config.yaml
positions: "rope"
attn_scale: 0.125
bias: "none"
init: "normal"
weight_decay: 0.11
schedule: "wsd"
batch_tokens: 65536
train_tokens: 355900000
MLP neurons of a small language model. Each row is named by its layer, matrix (down: output weights) and neuron, and shows model dimensions 176-271. Each number is 500 + 40 x the weight over its row's rms, rounded and kept within 0 to 999. Numbers have three digits each. A neuron's up and down rows have the sign that makes its largest values positive.
A block is one neuron, or neurons of one layer that tend to fire together. After each block is what it responds to, as a language model described it from the Wikipedia text at the highest values.

L15.down932:380513497519460479557466537523611491505480504504501506475597511506430509505475474460509564603484504490489453503511489459566523560474489494543466535523516506504512458519500516468497560453429567470564511585544524466537479458527534526511533528502513457472509591461503551544457491579495476542
L15.down1169:543488482504546511534440471522497468497514504494486522524525521489521437524477477513469559575504519541499524529533517459536562411507507554449471508526492490438459491446496565491528550573543557538487523577470513475516483433517579513500458535487535480582492535555477556498495507568492516491
Word-start fragments, "In addition"

L3.down14:549465510545555542502413484531441550477461505490474519461534459541490505514505538557493479512510512502500512499449478488540483520522474501566558444467496500520553434529491512443548523476530485522471508505444536494554501463503543473535508431477519519474417508496480497516549510538511444471
L3.down231:507473520489477465496526530496502456529550553455493551471507461454440454521512511506576551517454474455463444474502478430482499529485487547457467535492504480555510483460518458522516553516418547534506562481447486434485505485504530434446492485538510453447593517547506414523433519500539526500
L3.down628:490496510514533438475474477461538512516481534436496456472516533480461558451445563461518478525485510578504500528454408495449441477493516532484464472490549429512523461518583495461443507502444454512486457519515534490558511423532419481550516505516477477487494481491536519484475532514542452497
L3.down881:453471524479531492532547539536461416509450483558501509433491471459501518532512515479527450535518539471513527512553491510539536529467492441584548466527504564506520446545511567558558450527504549564537467511505511547487475496502517499462460506518483517508461440634475511538459499507560541471
L3.down907:454422452554386554469557508475502486548500510463441486508492508502561473505484454512449471481489489477447543403453540456531535524489443458476487465501427594465528505483499473538414471502452485561566532457502535532540593632452495436503442552511444470508543540461499543470491503454531492462
L3.down1005:521432507468373465513484545461537561524481428461469515484460452436501490458531582524479494513491452502522450514494539447555545604481498543518494411538491488512464549453560499485479505495458444520541513444411475485471497492467422560578499515465551502482511546493490508520545495574512509531
L3.down1098:442539499531471532522532527549538576409465513517488503538494506549567513480396513588494463481492520465539551480486473537512513516499503493508545361474468502456487475521529521483599495506554539495507467497534492523429518583534466538542489472505513507431406515531432519492563474477550493461
L3.down1110:459509557544485504450512522518522596414481563520452445527568458497431460465545589525440438511489526547432507448424525478435445448480502476481517462560535524480454458496477561520465441500413473575453463474458507552445533528460482541533530496468462527552481485482463499534513540515477494521
Apostrophe in possessives

L15.down82:448415488480513404499487466494511441474464520474582497540452460479556500481536555484519483481408465550476519536518499516518526584495419497456484481455453521486546558470477544496507505508533597480485498527520509536553476465529537428589466557496528510535450507489527553575497496535503496504
L15.down417:533577473505559521507540503463490456419493479448488444518579482516506498534504484514578454531531520490448582448464450525515561572523502454582531440437520537467500517454614547483503497515485560453502588483500546489424514509452473484517486413535503504481486555546470466504513495548437445522
Sentence-opening dummy subjects

L18.down29:523511467442467487501542470472510508501517530459534531436488529508518460574555531432497490428538497535496472546486483517590487524437417546442497500495415564595482581533466431504461475499513482543487472466590506470507498546516455486528506504487403505497496449504536520510430585448535551530
L18.down870:493572520512533495421584474516477493427535536528549535510484545506484495451499439491516532472505545468552504518502454563440459479461449523509502552525487455476441501502501512509514448563593562569508490539546491488498513519488565539514435480485447574546531475464487530485434464515472443448
L18.down1060:542509529475459486443495568437563481495528475512532473504429509560508548542496538485536549461472480505499480532503455497521501485445535466514479472509537543517474510501420540462555577532498574477544512489432495474486487428488450448500424454539481526509465530525543498484538504478384525543
L18.down1256:510479463486560508483538483454530508428534529488467513480549467528480516483499462523467495532493474555525490498480468507473479584594414574515498542521528532511476515548521431486499515508496485496543432497533505502565472504504491474544588504469538479510503446557509503552514561495459584424
Ordinal, possessive, and final-period endings

L18.down825:520542540488543551452495457456470497459466448492506480506593490460497435471536587468448475453437556473453492538527484494541493449562552523506533515509530506471549497532536428524550559457539518460484451521606516432541510488393519469494474408466537497497527437509412474525457537507522549473
L18.down1019:462552521518513407525386509542468457504441533495554526462512477501444475393442487485517573464470550506483543558554569428520494574502468492447522542504446464494476438573434429452427488548490522503473528507465550467412524462476479487514549435490459547565515439557545480515498498527535482514
L18.down1065:526595507466436530520493495485594499538522462516473509449557501523500526503494493492478494479513470518523539531498415545494469478481448512458500475492501527529546561448546575512483555457415500568524468518501558436514478471489474514499498442490502437487546449459467383471482516533479504537
L18.down1180:470530502462502481460459506450550435542450502473510507474506524499536504569525535489518541507500404437434475493523477496502536521492532510482383490460476598499516552515456505480501554585484478538507479439461498471484398482505564471522531495491474494493538488471529453502515505476478539511
Subject before finite verb

L3.down307:490559484483571525526576507492611530435544537481539510426515571583539562504491498492503526500513546490456437545465485505476506550526491545514481474477558494530550494449471455581497535481568530463522528471499510517438449483529463463427552463497514525543476449489529538527455468487448511564
L3.down469:467453519495414563513463525478533504471444485520488510488478483497520530484473546464499503551455552473504479461526462519509501462422515545562536492558499501455520558521464457476494466505528484539557413468515503529560554512500472527528501585463540522485567550520469516418455477487493570430
L3.down510:497465497443532606517512534578414467450488471555462400536523521475409523474530579569451498490453459598502524465468516487481481520530574510513448468558523488495450449449529505495529492510535499519449445561520537523528510417480494497394393519543477484491452499494492439457522509470483515522
L3.down516:534505530493539500508468502567483537526495545437506472433565542548506515410446507429516475448473447542486495499545522517465410504481458575499496475475486513514513421415548475472569511474548528533579538488520522497513442514520441522480417524529522529482449468521456459533541506449471422430
L3.down791:478535493485507501486454493480453555502535478484523557490547457513455486433585549529431460560576542524483529515546523492463520451535508549407482532481499470452490521502530515554563427524505468440407511511431549546465462505520539594523524544510456509569477466574595501538517453568502454494
L3.down877:511400513474529489494519468515417480487521504473492472489484503507494474499533552527528491485469503467465421520514439540525500441498495499448495548502527499507503530567596468460498529490473472503509458473514565475507515556561485454554422446496458493396511532485485517460511491571498498516
L3.down939:494508486473545517550566469571472542512475480485442466499480496491537486524501505453440465478591532515505573538417578571411429500523459499453508460510546541537455562568568420511519454516479543562525533514550562446483498471499493509579532442519481529488436489504483476530489484480492472454
L3.down1112:426490525532517454457547478502573445477471499516519483531480430458574488478503529402491474550474499538495441532579569550522545520516518442530425618539483494541489493532547420597545552529561505496487554495519422489491429533566489539478514445529568499565444521451507505462513472502469503418
Split-word final suffixes

L3.down53:539482533538469477524546425577521485543509531498457465487548513530426487516467514489431456526498501500488513538513555483416567443440476507491502482628512536521505537488492484550472475423488572519520487479470485560507446554487525523506381456502495497484480575494510454402485478517524523458
L3.down141:576559536446496518558502568467501527547502586491462486519456454536537552565481410468454534508533504530539528494520522472533558467505463492480510431525495501461522485488463492518477514502514517493532519525531502575494537464530511485508513381468524511473494489539477547528539487486554519505
L3.down160:485472559452428500523524481519435488528437526569551424503514495546526587499535510526521485559473492491460453474492501501462479449478568563504500490575460590487458521462507401468549411496459519524538536542487441530517452494581523511553498530488555525511467484537474458452461518549483534520
L3.down425:535524516517475547449503491415482444539495552510415489508494490542473569528572403521562576481484435534482490533376534433458509478503429512510529430515459514520459519498507412495496581463529520521464478506409498558556545444528504489575548485491492543493484547518474534566511511476573591468
L3.down551:474426523564530500462491451489450466539499522557483469432557531520456480468571484495469468479468572534470509542486507548461483534473491545529450595536528552519579510478456405401478470478460545476452488517507534563526516541553536539515528563503508450446527512583560444499491549528486504511
L3.down643:501492507413591504474494515497422467505497522489525545509480438522556492506466501533557533466433498499426521470511441465530530529479486436574462556524550508604459467515455512439442522526522510465528466446523415486501489556553552490457513595417462521417508501429381490469508520453521531445
L3.down1142:478485477536496451535587534482480554461495462449547488462473463453432484471466515492505505533496497518530505512561608492510547521540411506465557494524464505544441465489540479613547495586551501426505474496467523533499549504493505510479484443445510479510455419452557496514507599520497489492
L3.down1276:524493390493500549499523472530437496488570533523428512519509525560525546533524405503578517449509510492526504503438538532492544524526480532486518554529501488526493459486472467555650490474559530452461499478457433491460506483493432540496480464411540451530495470500477490440506473545441429516
Word-final "-et"/"-t" pieces

L3.down166:519505424551489502492519549510480504584543540540504541483521523581509489497476507497494474554476549469529444505516507490465442523544443482477523417466557495485488472471565431454508464484535576524467488543510533475549447507493452485541522525470492466599471513471460539503517491525590476578
L3.down359:507547547523434530460519508552457558547516538492494450482500546511459478605541514494489501571510476480470509492432491462540519441469572483515519434566511524558452526468493453484475462526419496521528465495431460451531530491498510523562445479535465533495454528493520541537509523443527449501
L3.down556:571510479510542429513561532517433523559456468552451510456523503485516505550486545546508484479478526455533545489461548498472509527453462524524454456451580515553515459468527552437565488459523491520451483447423520495537490469447557578536456508506553436491547484517468470522533496498540526513
L3.down580:559524490509482514505536477536467560529461562502520504436482480543475479577487513521536518573524497518481506509495469537559485507526471527568471454475514531527471498427505472524446498460505546506466505507488493440511500434514494531558485558436489522488480505440471430476518562484571502456
L3.down594:496503551482525483442430481541538455522537534476421564481496472483543547503465434577486489507488456503599408524546509479513493460498521455559547545484448483470590478489517507459494464498506478506542514506495511515446564513566486470472467457516506523481473486558509507456533522531532507452
L3.down747:563441502486417423499499498560445502440496514472519512463522499552471484488463495422499519501525488566537552496452509498489398500490605518502550519502456458556531532458502574508447549528505525578442513529530478554504539513484488448545475527533495467470546450493503482549547520539481450458
L3.down1224:484462436548507510558502496459479491506449522474463466450515462544535426473492472583492532538492510463545517455539483468539601549500428488479543524382459443482516531518452504558458568470557551494489477482537526472563490513498468465463489548440507507486473524482495452517502475454484500494
L3.down1268:518509556434441421466508492478517525481439501437421458517438531518469457560413451463482506445550653469498494526463486525480506510499487510520607538483532527486502492537450515481498450546499500464466491529501471496478517425471523497444523481543517531468509548556549459547555460378488487459
Possessive apostrophe, word fragments

L15.down357:478555524507538552486522527458361512481494423514463492432528543527483473486572440495515531508559485484557451507525524518564515519475430534478464449511487561537478428477501522525462513445450491502524454516541509521502500450499570461548487446416459456476567476466488570519472551469516515502
L15.down988:466488487506559512520527543499485477570451492498518545445505538505445512491522536547456573507570522447459512517487542577419498495555530499511496511497500442544465531480478540425507479461476465490495479519508483528507530497519430434477540452484537482550518514474515556513533546517490578412
Mid-word plural endings

L15.down749:480430457546500452492526454532552428544517484550515549511496438485481471504485482500451534495521439525489440459495490476540580455514474456464454482498576507455604511455537461464529531549515397503471425456470429534453483473485478484475504501498448510447505509456462497512552523477494502470
L15.down766:503503519565550543593521433531472457446476536475549525498502554459511530546456489551518534519556494497500509481484533470551476554505535509501506486547524460479444449502553456532547501559466453508545515586518487492428515484531593545491601526458472565492564525503424478540557534469501519468
Possessive apostrophe, mid-word pieces

L15.down962:563471510436514518490552483519525555469459427507487466539411550535516619474509511549522485502515565511466457533531514496534459460421512494544525540420447514557466442463550445447497536490491594563469549485505490575492463465541484539475457501537488491525548435466454549544476541435501535457
L15.down1083:483494567466463478474469520468520569475484521479454421488469556488546523409531459492480615538509576568441495509540515476580584478540462476533504471498423479523561453539457549456469473466524506554551502554488496515512466543475464497458521457463503507452489485426482535503514442458465473456
Word stems before endings

L3.down319:430493497492488560477480533502489623544559475497496536527515517464498459442518541556404545496486517527443559486468489466537503462468558526534552492490477498443516459520472536454526500485492478475417425446524472447472514562493519523615471489562525470495475499513404441564481490492401460605
L3.down439:582546500528499477581481496446505480492524486476529555467524532517539563572437431426513568481512524603514466528545515454471477510484423465444506447435526447468461471534519501553503542479503494488462531547552504537467536512549516488495506540494500475499472556552448487518538579464503471508
L3.down620:495472509490524498443492554517579453493503533529454474448517505500452500494527538466581486581546568539523458530495495477506459515519488546529531442549425537538541589511533537559458520559504543492529469503547444504451549523515577565460472510514483491459380481531564535570515477480561407457
L3.down684:497454433542537427573469429494489518528468534491469532413497433556533539457529506521585466502453454533572438505466515598539427537530434600508526548494545508570539447469507457563529457489596501506508537573501470501457530552461519489537570514474485560459483473538408519470531444453485526471
L3.down887:457553526447394499486443573585442494510484557575528499494508554522515478475484482517433559468531462561470464458462456508460562534530549522514540560566488568533526517595520554522548570447474532461459525487516484599455491451573578511466465486505478487461466552540461495560517498496471569417
L3.down1047:504473500532478494503539446485506528484472491494520473475512535522473506528512554499550550553531371484515496509501450523481474476426518504559527384420521476487496525433506547500439482535502562490537497499456510531506510507484525491449488539482495533471475436475498514531486494487498509500
L3.down1209:576586512495547553493572525505471546515570539467513477456534512482511475574508452514572499550516491485477536471482497549509511472523460505484466470503486491506489504552444444501601488474537482455474498541532518598529514508530492429491467483508567463527522512452462493471528544477471538566
L3.down1215:577487542485476508544439514431487512456486488468522413467468489509520452519498559516559543619468436550504557534562499477497426456513450452553522530496526538510471497493472475495447537470475536500516554461509531557524493503570420514498510519541456486526517451480497489471479493509562509622
Word-initial fragments

L18.down31:514508480497485473562466531463514473545486497547480564510499401526553495472450469501469555517572537476482490427496492545497442519525511485447545477537499496479432482481513465490530522564482518557476551513534497505516487542478450580537530531585511441499510485476525558527507477462497503539
L18.down542:434537543583610498488590468500473532536486538514524532512565465593484447497456500431500541472471574503497454558491481490447510482463539443548551537520485499502529494572540465489514521487463440465523514506486584534487378504480560591513522514501560459527462477488520490536495511458545528553
L18.down611:598492457471516471540531464453509512492532499538519525472506548587513560517478471422599535478436508510544500504467426566495463456528444452512478518540456519479496536556538518475549474502467497495526514447521445526482516455497555412554438471458528526516504519575438486458508471527474544545
L18.down851:482449416518463532576538525505523435530520482475500524480539509520522504472521444471526433541521448480531445491473492490412482569471466546491518447460453508527583451537532504546554501506492550528507512497484563504517540602513460498503437471493449581553484465509498582514451461557453576516
Possessive apostrophe after nouns

L18.down572:461416486503483512531527444587461456487485492517540575435497523538460510524552450530480463542553538476503467447458459494532516529543394567556426516460511551453404421452530525573461488503487534445557601473453501530475459493534492469525436537411484482481446459448494578467490521510470484457
L18.down969:490455481488441492536567505529466494477539489582445462502490521418485501479512515398486472485429546499478532427379494484493520496525466457444517447483435501472540553574448493577496604475561517456510517526439540501506503441537438494558586513548510511530543438540474472515567508407543487530
L18.down1159:464484518475465514526479481546499548496566516469471401490472521447479484474545458458571550489482481520452482507479486506517521542472465519557492475507539497484474463489432538461577494568472507546520505505479542516491489482412539558474506544507474535564447519458534484510495518510482447457
L18.down1166:528484487460514536558448499559453446547512515529457501596507536500437543475507486450560474522525475440469501518453469443505419506582447452525436468577530508501498462529507457504417450533486468490529500499480552452443491481549434525480551522513488468421497451508551507528549453389448499535
Incomplete word-start fragments

L15.down963:596430494476479532422489482510485451479516458510474540540517497539372462512502533472501553518482478407474492492501516521484490461515574483584483432490519547460463528530535411488519470491518483560438467458470464523519451532508492483515517495571454513522505456577472466505517498518441499500
L15.down1170:571553548515441523542525469537425479543581486521501558577446488459447485483532505523536558471500447459484467523569519535466496475446495467547515455498464478491535530552571557478530476476494516435472518434493530568503501509449535389509439510491470458512570452456440504524508422488489514506
Word-initial pieces before continuation

L18.down581:547441483442471480517507495532529537520497502613592495544486479478485526461473511562564537502461583502519516448489517450525500496516451560483517511527430437512479403489493476537528487523527524502507518510552458509585445488495520548534489503487475539467545556471559480492531498486462471478
L18.down734:515528481450449500444408503495511574560470538559501579487465518494454532451558548445533472509507498506533478472441502521472535471503480518526568471420553483507522531506505459508421564581442490480519524490495458480538487486499542526459493504571415484511523476502500507540472521450487471486
L18.down774:516493461488520519514484545465454576488453557530458473576561524481507428465532480472547496511524539475470475447408466548541564476444403563441538505459453477498462505508496549495457494413463574446501461549460507423566472473511504482533555510536533458531485484413505482525533492489475454436
L18.down922:522535483466517493508586478497502469467462512524401495474509491501483489537486518476522505522539550494532525460487587552488596470577471530471461514499485547463516558515496525551489534542491505497539480510497507452528560501525527437528484510488542519511554437480530529463460553478479534509
Word-initial stem fragments